Weights of a small GPT-style language model, trained from scratch on English Wikipedia: vocabulary 32000, rotary positions.
MLP neurons of a small language model. Each row is named by its layer, matrix (up: input weights) and neuron, and shows model dimensions 624-719. Each number is 50 + 10 x the weight over its row's rms, rounded and kept within 0 to 99.
After each neuron's rows, "fires on" lists the tokens most often at its 100 highest values on Wikipedia text that the model never trained on; "fires after" lists the tokens most often just before its 100 highest values on Wikipedia text that the model never trained on.

L4.up24:43 47 40 68 54 48 60 51 33 57 43 50 51 46 67 51 52 41 69 53 58 55 44 64 34 80 62 63 48 58 53 53 43 55 55 55 59 38 67 39 34 54 49 52 36 51 55 45 39 39 51 43 45 59 59 35 55 56 44 38 54 29 65 63 45 57 50 33 50 44 40 51 44 45 36 38 34 47 29 51 51 40 69 61 64 46 54 51 47 42 33 53 52 61 45 43
fires on: " the", "s", "'", " his"
fires after: "'", " was", " as", " is", "s", " and"

L4.up1504:45 42 53 52 40 54 59 68 58 47 48 40 47 52 42 41 60 57 59 57 49 68 34 31 28 52 41 48 48 48 53 45 40 61 52 59 41 53 37 45 54 40 58 59 65 55 51 35 33 49 62 70 51 40 47 42 59 35 72 33 54 61 49 46 44 41 48 48 56 51 44 56 58 54 35 50 61 49 44 70 46 42 40 56 63 58 48 40 57 50 75 39 44 57 56 48
fires on: "\n", "==", " =="
fires after: " =", "s", "Discography"

L4.up2255:37 51 66 68 31 37 50 48 46 46 46 57 33 52 65 51 46 39 57 59 45 46 48 58 53 70 44 60 48 51 71 46 46 29 55 52 35 64 54 36 60 33 47 49 40 49 58 42 44 54 49 15 64 30 54 51 44 33 51 39 71 44 48 54 49 57 45 51 44 53 43 60 57 38 50 53 59 64 36 64 37 51 68 55 53 46 45 51 38 45 27 39 38 49 41 59
fires on: "-", "\n", " ", " -"
fires after: "\n", " "

L4.up192:36 50 62 32 31 41 44 54 39 40 45 49 40 50 49 67 56 41 58 34 48 66 51 35 54 43 36 28 69 57 45 61 41 43 52 60 59 60 52 61 44 49 40 56 61 38 47 41 62 48 53 47 28 37 61 29 40 46 48 53 61 57 26 60 63 41 46 47 52 41 53 56 53 77 46 40 49 40 43 39 51 52 39 51 62 58 46 43 51 53 39 25 36 32 43 33
fires on: " a", " two", " three", "\n", " four", " 3"
fires after: " in", " of", " by", " into", ":", " on"

L4.up2988:45 48 59 43 43 43 54 58 49 46 61 45 31 66 52 40 60 47 61 49 55 50 50 62 64 55 47 62 52 44 77 50 55 38 56 63 35 61 65 52 29 70 60 47 47 55 47 45 67 52 46 60 27 72 57 24 33 44 48 39 49 38 37 55 54 40 51 50 54 45 29 47 51 36 31 39 48 58 44 57 46 57 71 48 66 55 44 57 54 56 73 50 40 45 55 67
fires on: " 1", " 2", " |", " 0", " MF"
fires after: " |", ")", ";"

L4.up458:48 59 58 50 51 58 57 47 41 68 36 65 49 51 36 37 52 59 49 49 53 59 52 57 59 53 41 56 43 65 67 39 56 45 53 56 64 60 65 36 52 44 57 57 45 55 34 47 46 37 50 51 55 50 38 36 54 36 51 61 58 50 31 50 51 48 53 50 68 47 34 57 44 46 46 47 58 63 50 44 46 47 59 79 66 57 73 42 62 62 56 53 41 30 57 52
fires on: ";", " 5;", " 1;", " ended"
fires after: " A", " W", " H", " L", " 5;", " D"

L4.up814:49 29 63 47 50 57 52 57 53 37 42 50 50 36 55 55 53 55 53 49 43 71 54 50 55 51 55 28 44 57 42 51 42 45 42 41 49 48 57 43 45 33 45 63 45 47 56 35 41 35 47 55 61 48 68 33 54 48 35 46 47 49 57 46 44 56 55 43 49 53 45 37 49 64 53 42 25 44 54 59 25 52 76 55 65 56 41 46 59 42 57 49 49 58 43 41
fires on: " the"
fires after: " in", " In", "In"

L4.up1820:69 35 52 47 58 57 49 71 41 27 50 32 24 47 49 64 38 38 58 50 51 49 19 45 52 56 45 56 51 47 36 62 42 60 50 43 60 46 53 52 54 68 53 40 48 67 50 29 20 51 55 57 53 39 36 51 49 50 42 53 53 71 46 49 56 44 38 61 56 47 49 50 47 36 50 58 50 50 37 44 47 55 57 53 50 40 42 39 53 54 41 55 46 49 62 58
fires on: " |", " 1", " 3", " 4", "|"
fires after: " |", "\n", " Votes", " 1987"

L4.up2151:50 56 57 61 60 30 46 53 57 42 50 48 51 58 61 42 39 63 33 50 47 46 55 66 53 38 51 42 48 25 63 50 58 56 38 45 56 66 52 58 52 70 51 61 47 51 46 23 60 57 46 52 51 52 61 55 54 39 62 53 64 44 49 66 54 42 26 40 67 56 47 61 52 58 47 40 32 31 45 48 52 51 58 54 42 65 48 41 47 56 63 45 55 47 47 50
fires on: "\n", ","
fires after: "\n", " ==", "==", "===", "In"

L4.up835:39 49 56 47 49 53 68 45 63 51 61 39 31 43 55 35 58 42 42 36 61 45 41 39 36 46 39 42 51 51 48 67 44 43 55 54 43 53 59 47 55 51 65 55 58 59 33 44 43 69 42 55 46 52 57 41 41 56 61 38 42 58 45 39 54 43 45 51 45 60 38 67 61 52 50 42 66 55 44 48 52 51 41 48 47 55 42 43 35 47 58 66 49 65 42 23
fires on: "\n", ".", "==", " =="
fires after: " =", "\n"

L4.up2154:37 56 53 42 44 30 41 48 58 57 47 57 54 53 48 47 59 53 53 40 41 56 49 44 64 43 37 28 41 54 36 55 50 60 70 58 40 51 54 76 50 59 48 47 48 61 41 40 43 55 46 46 38 46 60 36 36 75 41 55 37 49 55 62 47 34 56 60 59 54 47 70 55 48 57 49 53 48 55 55 48 49 64 60 53 55 25 51 46 57 66 70 25 49 44 56
fires on: " a", "-", " an"
fires after: " by", " a", "of", "-", " from", " of"

L4.up2026:44 64 51 31 60 51 60 57 68 54 51 64 36 46 49 61 59 44 56 48 61 57 43 46 60 50 42 42 58 48 43 51 44 70 44 54 50 51 54 43 53 44 39 51 58 58 48 32 46 45 43 63 54 47 65 42 45 38 43 46 50 54 46 71 47 48 57 54 52 53 54 58 66 74 56 45 52 49 32 25 32 50 50 45 45 51 49 50 41 48 60 50 54 53 45 43
fires on: "\n", " =", " is"
fires after: " =", ")"

L4.up1990:50 56 79 60 25 32 65 59 55 56 51 67 57 50 57 72 48 42 53 42 43 71 48 58 35 45 61 58 53 51 59 70 57 72 32 48 36 58 51 69 54 48 53 57 59 57 60 53 47 38 50 63 60 50 59 48 54 45 57 39 46 43 48 68 49 38 43 41 60 49 54 48 61 57 47 33 66 45 38 48 36 50 52 47 40 56 46 34 26 52 43 37 31 37 42 57
fires on: "=="
fires after: "\n"

L4.up1284:51 42 48 32 74 51 59 66 56 52 41 39 43 62 44 51 37 41 65 49 75 55 31 55 52 36 57 55 52 61 44 69 48 44 53 76 38 53 38 60 47 63 65 50 49 55 22 44 43 42 46 47 38 65 56 33 51 37 63 61 52 40 47 56 55 53 63 19 49 51 58 54 69 34 41 39 46 57 51 58 51 47 38 59 69 61 37 42 41 45 45 48 53 37 54 40
fires on: " |", " 1", " 0", " (0)", " 4", " 0;"
fires after: " |", ";", " /"

L4.up3047:36 51 58 63 37 58 48 46 49 63 48 33 34 48 44 54 59 58 51 48 43 53 44 35 38 47 58 51 46 46 59 51 68 49 53 58 57 45 50 71 55 39 50 54 35 39 34 50 29 38 46 48 59 62 50 45 44 32 50 30 57 61 49 59 53 54 51 53 56 49 46 55 58 62 49 37 55 62 43 61 50 58 76 60 62 60 44 42 57 51 47 53 32 38 38 63
fires on: " |", ";"
fires after: " "

L4.up2276:46 48 53 57 55 54 46 45 51 40 45 66 60 60 54 45 59 55 40 50 35 53 53 49 56 72 52 67 61 58 38 59 44 59 62 67 42 34 48 46 53 45 53 55 53 57 36 37 50 49 35 53 47 68 52 38 52 58 57 46 52 58 52 62 63 39 53 43 59 49 37 47 61 54 55 53 36 50 50 35 54 46 60 67 59 50 59 30 39 45 59 41 46 56 56 52
fires on: "s", " |", " is", "ir"
fires after: "'", " Championships", " This"

L4.up1693:33 46 62 49 45 44 47 66 49 39 46 65 55 62 48 41 61 57 59 56 64 46 52 44 37 60 48 59 51 32 35 59 47 60 54 58 51 39 57 24 50 49 33 47 41 48 55 55 41 53 50 53 58 60 68 48 44 35 52 48 45 41 43 83 46 62 52 60 52 65 27 54 54 43 76 51 53 54 35 31 40 48 65 61 61 51 61 49 55 58 58 42 27 65 60 78
fires on: "-", " |", "|", " ("
fires after: "\n", " (2000)", " 1", " 0"

L4.up2624:59 34 58 56 36 48 51 46 50 53 36 54 36 52 61 35 46 43 66 53 43 54 50 62 39 37 65 64 57 54 41 46 56 59 56 48 54 45 49 39 57 55 46 60 54 54 60 45 51 48 50 33 58 36 44 42 54 55 52 48 69 51 38 63 35 48 44 41 47 49 56 49 50 45 25 41 63 52 46 65 39 75 66 44 58 54 48 32 42 54 37 42 49 68 54 57
fires on: "\n", " one", " part"
fires after: "\n", " as", " was", "===", " is", "=="

L4.up1185:41 59 64 51 51 61 53 52 39 33 41 45 35 52 32 43 69 43 58 61 57 53 55 34 33 47 54 70 45 52 45 57 54 51 42 60 36 46 44 46 70 27 48 41 61 45 27 46 38 47 51 55 59 46 55 25 53 39 45 37 35 46 50 55 59 47 29 65 47 45 29 59 59 69 64 48 55 47 48 39 42 43 47 47 56 87 45 30 50 38 44 60 49 56 48 45
fires on: " a", " an"
fires after: " of", " on", " in", " for", " to", " from"

L4.up2717:37 59 53 44 38 40 47 39 54 49 45 41 34 64 44 42 61 52 52 53 49 56 59 51 43 48 38 36 63 47 61 46 49 58 62 45 49 51 59 50 51 45 48 50 52 51 51 65 35 53 29 64 67 44 71 40 35 51 40 46 55 58 41 55 43 57 53 49 61 45 30 55 55 49 58 36 35 51 50 47 37 41 70 60 62 65 49 54 51 65 62 68 45 37 38 52
fires on: "\n"
fires after: "\n"

L4.up1634:42 57 64 42 51 40 52 52 49 53 62 28 49 59 70 47 55 53 66 41 50 62 47 50 38 47 45 43 50 57 43 55 59 33 63 49 43 44 33 47 40 42 42 50 61 59 50 57 48 51 55 47 60 47 46 43 39 57 44 48 56 58 41 66 69 56 37 52 48 68 50 57 56 45 54 55 41 48 44 54 45 44 62 51 72 49 34 34 51 27 52 50 46 48 41 57
fires on: "|", " |", " -", "|---|---|", " "
fires after: "\n", " "

L4.up1877:42 59 72 60 32 52 56 65 49 31 51 56 21 61 48 51 46 44 60 34 46 53 38 52 35 47 52 45 56 54 66 47 55 44 51 68 44 52 48 34 55 51 45 60 66 54 63 40 35 49 44 67 58 55 52 62 43 48 43 48 53 36 42 38 57 28 50 27 55 61 50 55 52 53 33 49 35 70 36 43 55 49 73 57 45 67 58 41 35 53 37 62 37 50 43 45
fires on: "\n"
fires after: "\n"

L4.up511:50 37 30 47 51 47 56 46 39 49 55 62 46 49 55 39 61 66 55 58 55 47 56 46 54 59 51 48 59 51 66 50 54 32 51 73 63 39 42 48 40 48 50 46 59 49 43 45 69 55 52 65 44 38 54 32 37 21 38 67 43 55 54 46 42 35 44 51 47 45 46 52 58 62 59 52 46 48 57 24 38 55 56 58 45 62 41 33 48 57 48 64 51 43 43 42
fires on: ".", "C", "H", "K", "A", "S"
fires after: ".", "-", " C"

L4.up1638:47 46 39 46 48 52 47 39 49 54 48 36 37 62 50 59 31 43 54 49 48 39 60 42 58 50 30 46 41 76 39 40 26 51 48 51 60 52 55 51 40 62 39 47 56 65 35 49 40 53 50 60 51 27 51 42 43 55 34 56 34 53 33 44 56 54 48 48 81 40 47 48 63 46 58 50 71 52 36 54 44 36 55 56 77 41 54 37 69 55 54 45 40 49 42 56
fires on: " 2", " 3", " II", "2"
fires after: " |", "|", " Sports", " Part", "."

L4.up1435:48 52 44 67 32 32 53 44 56 44 51 53 50 48 54 44 35 56 54 55 51 44 36 61 36 56 50 59 52 58 56 42 45 42 55 61 57 53 44 56 42 42 56 44 45 53 47 42 41 67 33 55 38 42 48 23 53 43 37 50 45 42 34 40 58 47 48 55 54 48 31 50 54 43 54 19 55 46 47 49 47 31 79 57 54 63 56 45 42 53 65 58 45 56 48 47
fires on: " 2", " ", " 3", " 4", "|", "."
fires after: "|", "\n", "-", " |", " 1"

L4.up1617:52 30 70 59 37 41 63 53 57 50 66 56 20 50 54 64 47 46 55 54 48 59 49 51 44 52 65 51 53 60 53 58 55 57 46 55 64 49 41 47 59 44 49 45 66 55 47 44 46 47 53 33 55 58 68 51 45 36 57 43 51 38 66 55 43 47 55 44 54 45 39 51 57 63 50 38 64 59 51 45 44 56 52 47 45 45 35 54 52 54 38 45 46 63 43 59
fires on: "===", "==", " =", "===="
fires after: "\n"

L4.up1832:42 42 60 41 38 58 58 68 47 30 33 43 37 64 62 51 49 50 58 37 51 54 40 36 54 54 60 51 48 44 74 53 31 52 37 56 47 50 42 60 46 51 50 64 51 50 49 43 12 50 60 49 47 49 73 37 47 15 39 49 42 72 49 51 34 38 51 35 45 69 57 52 57 40 71 30 73 49 59 51 39 43 66 56 53 44 39 48 38 43 45 60 40 42 56 40
fires on: " the", "s", " his", " own", " her"
fires after: "'", " on", " from", " in", " of", " ("

L4.up1172:60 50 57 58 56 32 48 55 44 47 43 58 50 48 70 46 65 52 54 47 61 43 54 71 44 38 59 48 44 54 52 48 35 47 57 56 47 53 73 42 46 51 43 69 56 34 43 42 27 38 65 41 33 53 56 59 59 38 40 67 40 54 39 53 63 44 51 31 54 49 35 61 37 60 50 49 53 57 28 29 46 34 49 56 45 36 42 32 57 63 49 67 29 55 64 74
fires on: " one", " part", " a", " family", " pair"
fires after: " a", " as", " is", " was"

L4.up1283:43 45 49 57 54 53 54 44 55 39 55 47 58 47 51 31 57 39 56 36 34 52 44 53 43 35 58 45 52 59 44 62 45 59 60 55 48 45 49 50 43 59 58 62 60 49 49 39 38 44 47 50 44 52 65 48 47 47 46 38 58 46 56 71 48 56 44 40 69 58 51 57 33 61 43 52 37 37 69 61 40 32 56 71 64 55 51 51 35 46 47 33 37 48 33 43
fires on: "s", " his", "-", " high"
fires after: " in", " In", "in", "ven"

L4.up2190:50 50 51 49 49 43 59 60 54 41 54 45 42 53 49 53 59 45 55 62 61 48 39 44 30 50 44 62 45 54 55 59 46 47 49 47 69 50 52 42 41 55 48 55 62 49 38 50 33 45 36 68 48 65 66 34 43 34 64 40 37 32 51 55 52 47 44 48 54 55 39 58 62 41 39 34 59 49 53 45 27 46 55 62 47 73 44 47 44 61 55 67 44 30 36 83
fires on: "-", "\n"
fires after: "\n"

L4.up2460:42 40 51 47 36 68 54 48 50 50 43 58 37 52 36 64 58 48 44 51 47 64 44 56 55 50 39 44 62 60 46 46 45 49 51 50 58 47 70 41 58 45 66 79 59 52 52 47 59 43 32 46 62 49 55 44 44 56 41 49 67 53 46 59 61 47 47 66 52 35 21 49 66 39 36 50 39 38 43 51 43 69 54 39 37 50 61 42 34 50 30 72 53 50 45 45
fires on: "dy", "-", "a", "rum", "s", " Le"
fires after: " Jo", "-", " Pur", "ce", "dou", "'"

L4.up2762:57 37 64 67 37 58 56 44 58 56 58 40 46 51 46 50 77 50 67 55 51 55 32 65 40 63 44 44 42 36 53 42 63 55 61 50 51 66 53 42 36 44 63 52 57 48 56 31 57 59 46 46 66 24 59 50 45 58 53 62 62 41 58 57 58 39 47 36 71 50 38 49 36 36 41 57 43 33 55 49 52 52 53 50 59 58 38 52 36 51 42 69 28 53 53 55
fires on: "'", "s", "’"
fires after: "'", "s", " Women", " Men", " People", "Women"

L4.up819:47 60 63 49 44 48 44 48 53 52 54 45 44 51 61 48 58 55 55 56 41 63 34 61 53 45 45 58 59 62 51 50 55 54 35 49 43 70 48 57 66 46 65 57 73 55 43 24 41 56 49 51 64 59 45 59 44 36 43 46 45 55 36 59 51 41 44 41 46 39 41 80 42 24 47 38 58 52 41 54 38 57 66 48 63 49 52 47 48 37 45 41 42 54 47 52
fires on: " He", " It", " She", " he", " ", " it"
fires after: ".", ",", " that", "\n"

L4.up31:32 40 55 62 69 52 61 43 38 58 57 40 55 68 71 52 55 49 43 49 30 58 45 52 41 57 44 31 64 43 57 59 56 47 56 49 67 51 48 40 57 49 62 45 52 44 33 42 43 62 45 46 40 59 49 55 48 54 44 38 43 29 45 46 82 48 49 71 56 61 57 62 46 49 63 38 44 47 54 60 50 55 47 55 71 34 43 45 34 29 41 50 29 59 47 45
fires on: "\n"
fires after: "."

L4.up1657:56 49 51 67 52 42 53 47 54 65 63 56 66 52 58 51 41 59 56 66 52 47 43 34 52 64 51 53 45 56 47 32 56 38 46 51 46 56 52 61 49 58 54 59 45 60 44 20 43 50 52 33 59 45 43 54 25 60 54 56 47 52 53 40 54 63 51 36 59 36 48 70 47 50 51 55 37 32 56 60 33 38 66 54 46 51 40 44 52 44 57 53 62 51 62 62
fires on: "-", "|", ".", " and", ";"
fires after: "\n", " "

L4.up936:29 55 40 65 50 42 48 56 52 34 57 42 50 61 54 40 59 30 66 46 26 32 47 47 50 62 50 54 52 61 64 23 49 40 45 56 53 51 32 35 49 52 48 49 72 65 26 62 48 50 40 57 50 49 59 38 54 60 44 41 55 42 61 42 43 60 57 41 42 53 51 50 59 39 44 33 49 57 47 67 33 43 46 55 54 57 50 59 31 61 46 53 28 62 47 63
fires on: " of", " the", "-", "s"
fires after: " one", " of", " first", " second", " in", " the"

L4.up2433:45 46 68 61 50 44 41 60 47 51 52 36 32 43 59 39 53 52 72 54 45 43 57 60 42 49 55 57 54 37 52 49 48 54 47 49 35 50 42 37 50 57 49 49 42 49 53 41 53 44 38 68 48 47 44 55 41 60 38 36 66 45 36 50 55 58 40 39 57 48 44 58 42 56 50 59 45 36 37 70 43 55 72 51 92 46 61 46 44 52 28 60 25 50 38 63
fires on: "\n", "-", " re", " \""
fires after: "\n", " was", " best", " ==", "=="

L4.up2896:43 50 58 66 38 38 55 62 43 40 53 37 43 43 69 66 61 52 56 29 82 60 66 35 19 52 52 40 54 54 63 34 49 45 46 54 52 49 63 46 70 39 56 54 50 32 45 44 60 61 48 48 54 61 43 37 51 46 47 50 69 61 37 55 38 40 32 54 59 47 47 54 53 55 70 39 53 41 49 46 59 46 65 55 48 52 57 45 51 44 59 59 39 50 58 54
fires on: " |", " a", " or", " households", " residents", " living"
fires after: " —", " as", " age", " As", " years", " all"

L4.up2634:46 45 48 56 44 37 57 55 47 68 59 36 46 36 57 66 57 52 41 66 62 50 46 46 38 54 59 34 61 36 57 45 42 61 43 45 52 52 68 54 59 47 66 50 60 55 38 34 32 48 38 64 53 69 49 59 34 54 57 58 56 55 47 51 61 44 46 47 46 49 46 53 46 75 64 62 52 46 61 59 48 43 77 57 56 63 42 40 52 52 52 45 51 53 46 50
fires on: " and", ",", "For"
fires after: ",", ".", "\n"

L4.up100:40 63 52 49 42 56 60 54 43 62 56 43 61 37 49 40 63 42 56 54 52 59 35 57 43 66 36 44 51 61 59 53 38 43 41 51 40 51 45 60 58 40 54 20 57 30 48 36 48 40 52 50 54 42 56 31 49 43 56 33 52 44 44 49 60 41 53 48 47 31 45 60 37 53 42 44 49 50 51 47 41 59 49 62 57 45 52 26 56 51 57 56 49 44 50 67
fires on: " a", " an", " in", " respectively", ".", " i"
fires after: ",", " in", " ("

L4.up512:42 35 52 41 67 37 53 54 54 34 60 50 52 73 57 62 80 52 60 61 55 45 43 54 60 64 50 50 59 64 56 57 66 56 62 61 47 44 69 48 54 54 56 61 59 45 38 32 64 41 39 38 64 43 50 39 33 40 49 36 54 32 44 45 67 48 56 51 54 49 40 63 53 56 58 48 48 58 49 51 61 36 51 51 50 52 45 52 42 53 54 60 48 55 45 46
fires on: " States", "S", "s", "th", " summer", "."
fires after: " United", ".", " the", "S"

L4.up2281:42 60 60 63 44 51 46 59 45 47 40 46 52 71 43 28 65 50 77 53 37 61 49 54 39 57 36 25 40 32 42 45 61 52 59 61 45 45 55 46 53 40 66 52 63 47 48 34 58 58 22 64 49 42 76 37 63 37 39 61 38 51 53 61 47 41 49 43 63 51 29 50 63 50 51 55 50 43 52 24 48 42 61 60 57 72 61 46 59 39 42 56 24 59 58 60
fires on: " |", "\n", " in", "'"
fires after: " —", " Championships", " Games", " record"

L4.up166:34 61 46 37 45 52 54 57 77 45 40 60 48 51 60 60 47 38 44 53 44 43 52 28 44 48 68 54 57 43 62 50 46 52 60 56 51 64 53 54 42 51 41 63 56 47 18 43 55 50 53 43 48 36 58 56 40 45 56 36 50 60 49 55 62 38 58 48 43 45 63 55 66 58 46 40 58 47 42 43 29 47 50 53 60 49 31 48 33 39 62 43 59 44 37 35
fires on: " the", "s", "'"
fires after: " of", "'", " and", " joined", ",", " in"

L4.up1798:42 52 57 47 39 56 67 55 53 32 38 44 58 60 51 53 46 38 52 50 35 53 36 44 48 41 50 54 48 47 54 56 63 51 49 73 37 58 48 63 55 46 63 32 47 34 40 38 38 51 45 61 52 39 41 45 60 55 60 41 39 40 33 52 51 42 48 48 68 43 44 57 60 49 49 72 66 52 56 56 46 62 55 49 59 55 48 35 49 42 34 77 55 54 47 48
fires on: " |", " 1", " –", ","
fires after: " |", " 1", ")", " 0", " "

L4.up315:50 62 47 61 50 46 47 65 32 26 43 45 54 63 60 61 71 49 64 57 63 67 60 33 56 52 54 63 68 57 71 40 46 55 51 55 42 39 39 61 41 46 50 41 59 58 42 47 39 34 49 60 60 51 45 37 59 32 59 36 62 54 51 47 64 22 52 41 59 59 37 63 55 62 41 31 55 53 51 60 57 56 51 63 70 55 68 48 45 30 52 49 51 59 51 46
fires on: " A", " 0", "a", "-"
fires after: " |", ";", "-", " Kum"

L4.up346:40 50 68 44 42 62 45 33 57 53 61 50 37 53 55 63 68 52 38 53 48 49 41 40 43 48 51 46 52 41 49 66 36 65 48 45 45 58 47 55 47 41 51 57 65 58 33 53 50 56 43 60 50 59 47 54 50 52 53 51 61 54 39 71 50 40 41 64 51 46 48 59 60 61 40 41 57 55 54 56 56 56 52 58 59 69 69 53 30 44 56 50 52 40 46 43
fires on: "\n", " |"
fires after: " |", " "

L4.up1134:30 52 33 40 52 49 68 56 60 30 58 57 45 47 52 51 53 34 63 72 50 52 31 33 50 54 42 51 52 50 45 64 33 48 42 56 69 53 49 48 43 41 50 55 55 39 48 52 34 45 56 52 56 45 42 25 46 52 55 29 44 64 50 54 60 42 54 43 60 57 36 40 48 63 52 48 68 52 40 40 39 52 61 58 57 29 34 28 49 36 43 38 33 49 47 50
fires on: "\n"
fires after: " |", "|---|---|"

L4.up1582:46 61 46 47 58 40 58 45 55 50 51 34 39 45 35 41 58 54 55 57 66 47 40 56 42 49 46 54 72 57 66 66 46 59 56 52 45 51 54 53 34 54 60 33 59 55 40 46 24 57 46 55 31 62 62 40 50 48 42 20 53 45 58 56 57 73 53 54 56 69 55 55 52 64 52 40 34 52 56 65 43 44 42 68 42 49 43 47 38 57 65 56 21 72 36 37
fires on: "\n"
fires after: "\n"

L4.up843:36 47 31 57 67 40 48 50 66 57 45 32 52 46 64 51 40 73 54 57 62 66 62 49 34 48 29 39 62 63 57 63 47 45 52 63 77 41 69 43 39 48 49 32 59 48 57 46 36 36 30 57 57 46 56 56 45 45 62 47 46 44 54 70 55 49 67 41 51 46 43 69 48 42 64 44 48 43 46 42 43 47 60 51 54 65 70 42 53 50 50 52 61 48 16 45
fires on: "|", "\n", ":"
fires after: "\n"

L4.up1785:44 53 60 48 48 52 53 54 48 41 28 67 39 44 65 52 45 47 58 63 53 48 31 61 36 65 66 64 64 40 61 57 36 59 44 47 42 45 52 44 36 43 57 57 48 48 49 41 28 59 66 48 66 45 53 54 48 51 55 54 48 46 46 49 49 52 61 48 55 51 43 52 40 55 66 68 50 50 43 56 25 61 49 53 58 33 61 47 40 50 43 45 26 65 58 24
fires on: "\n", " local"
fires after: "\n", " |"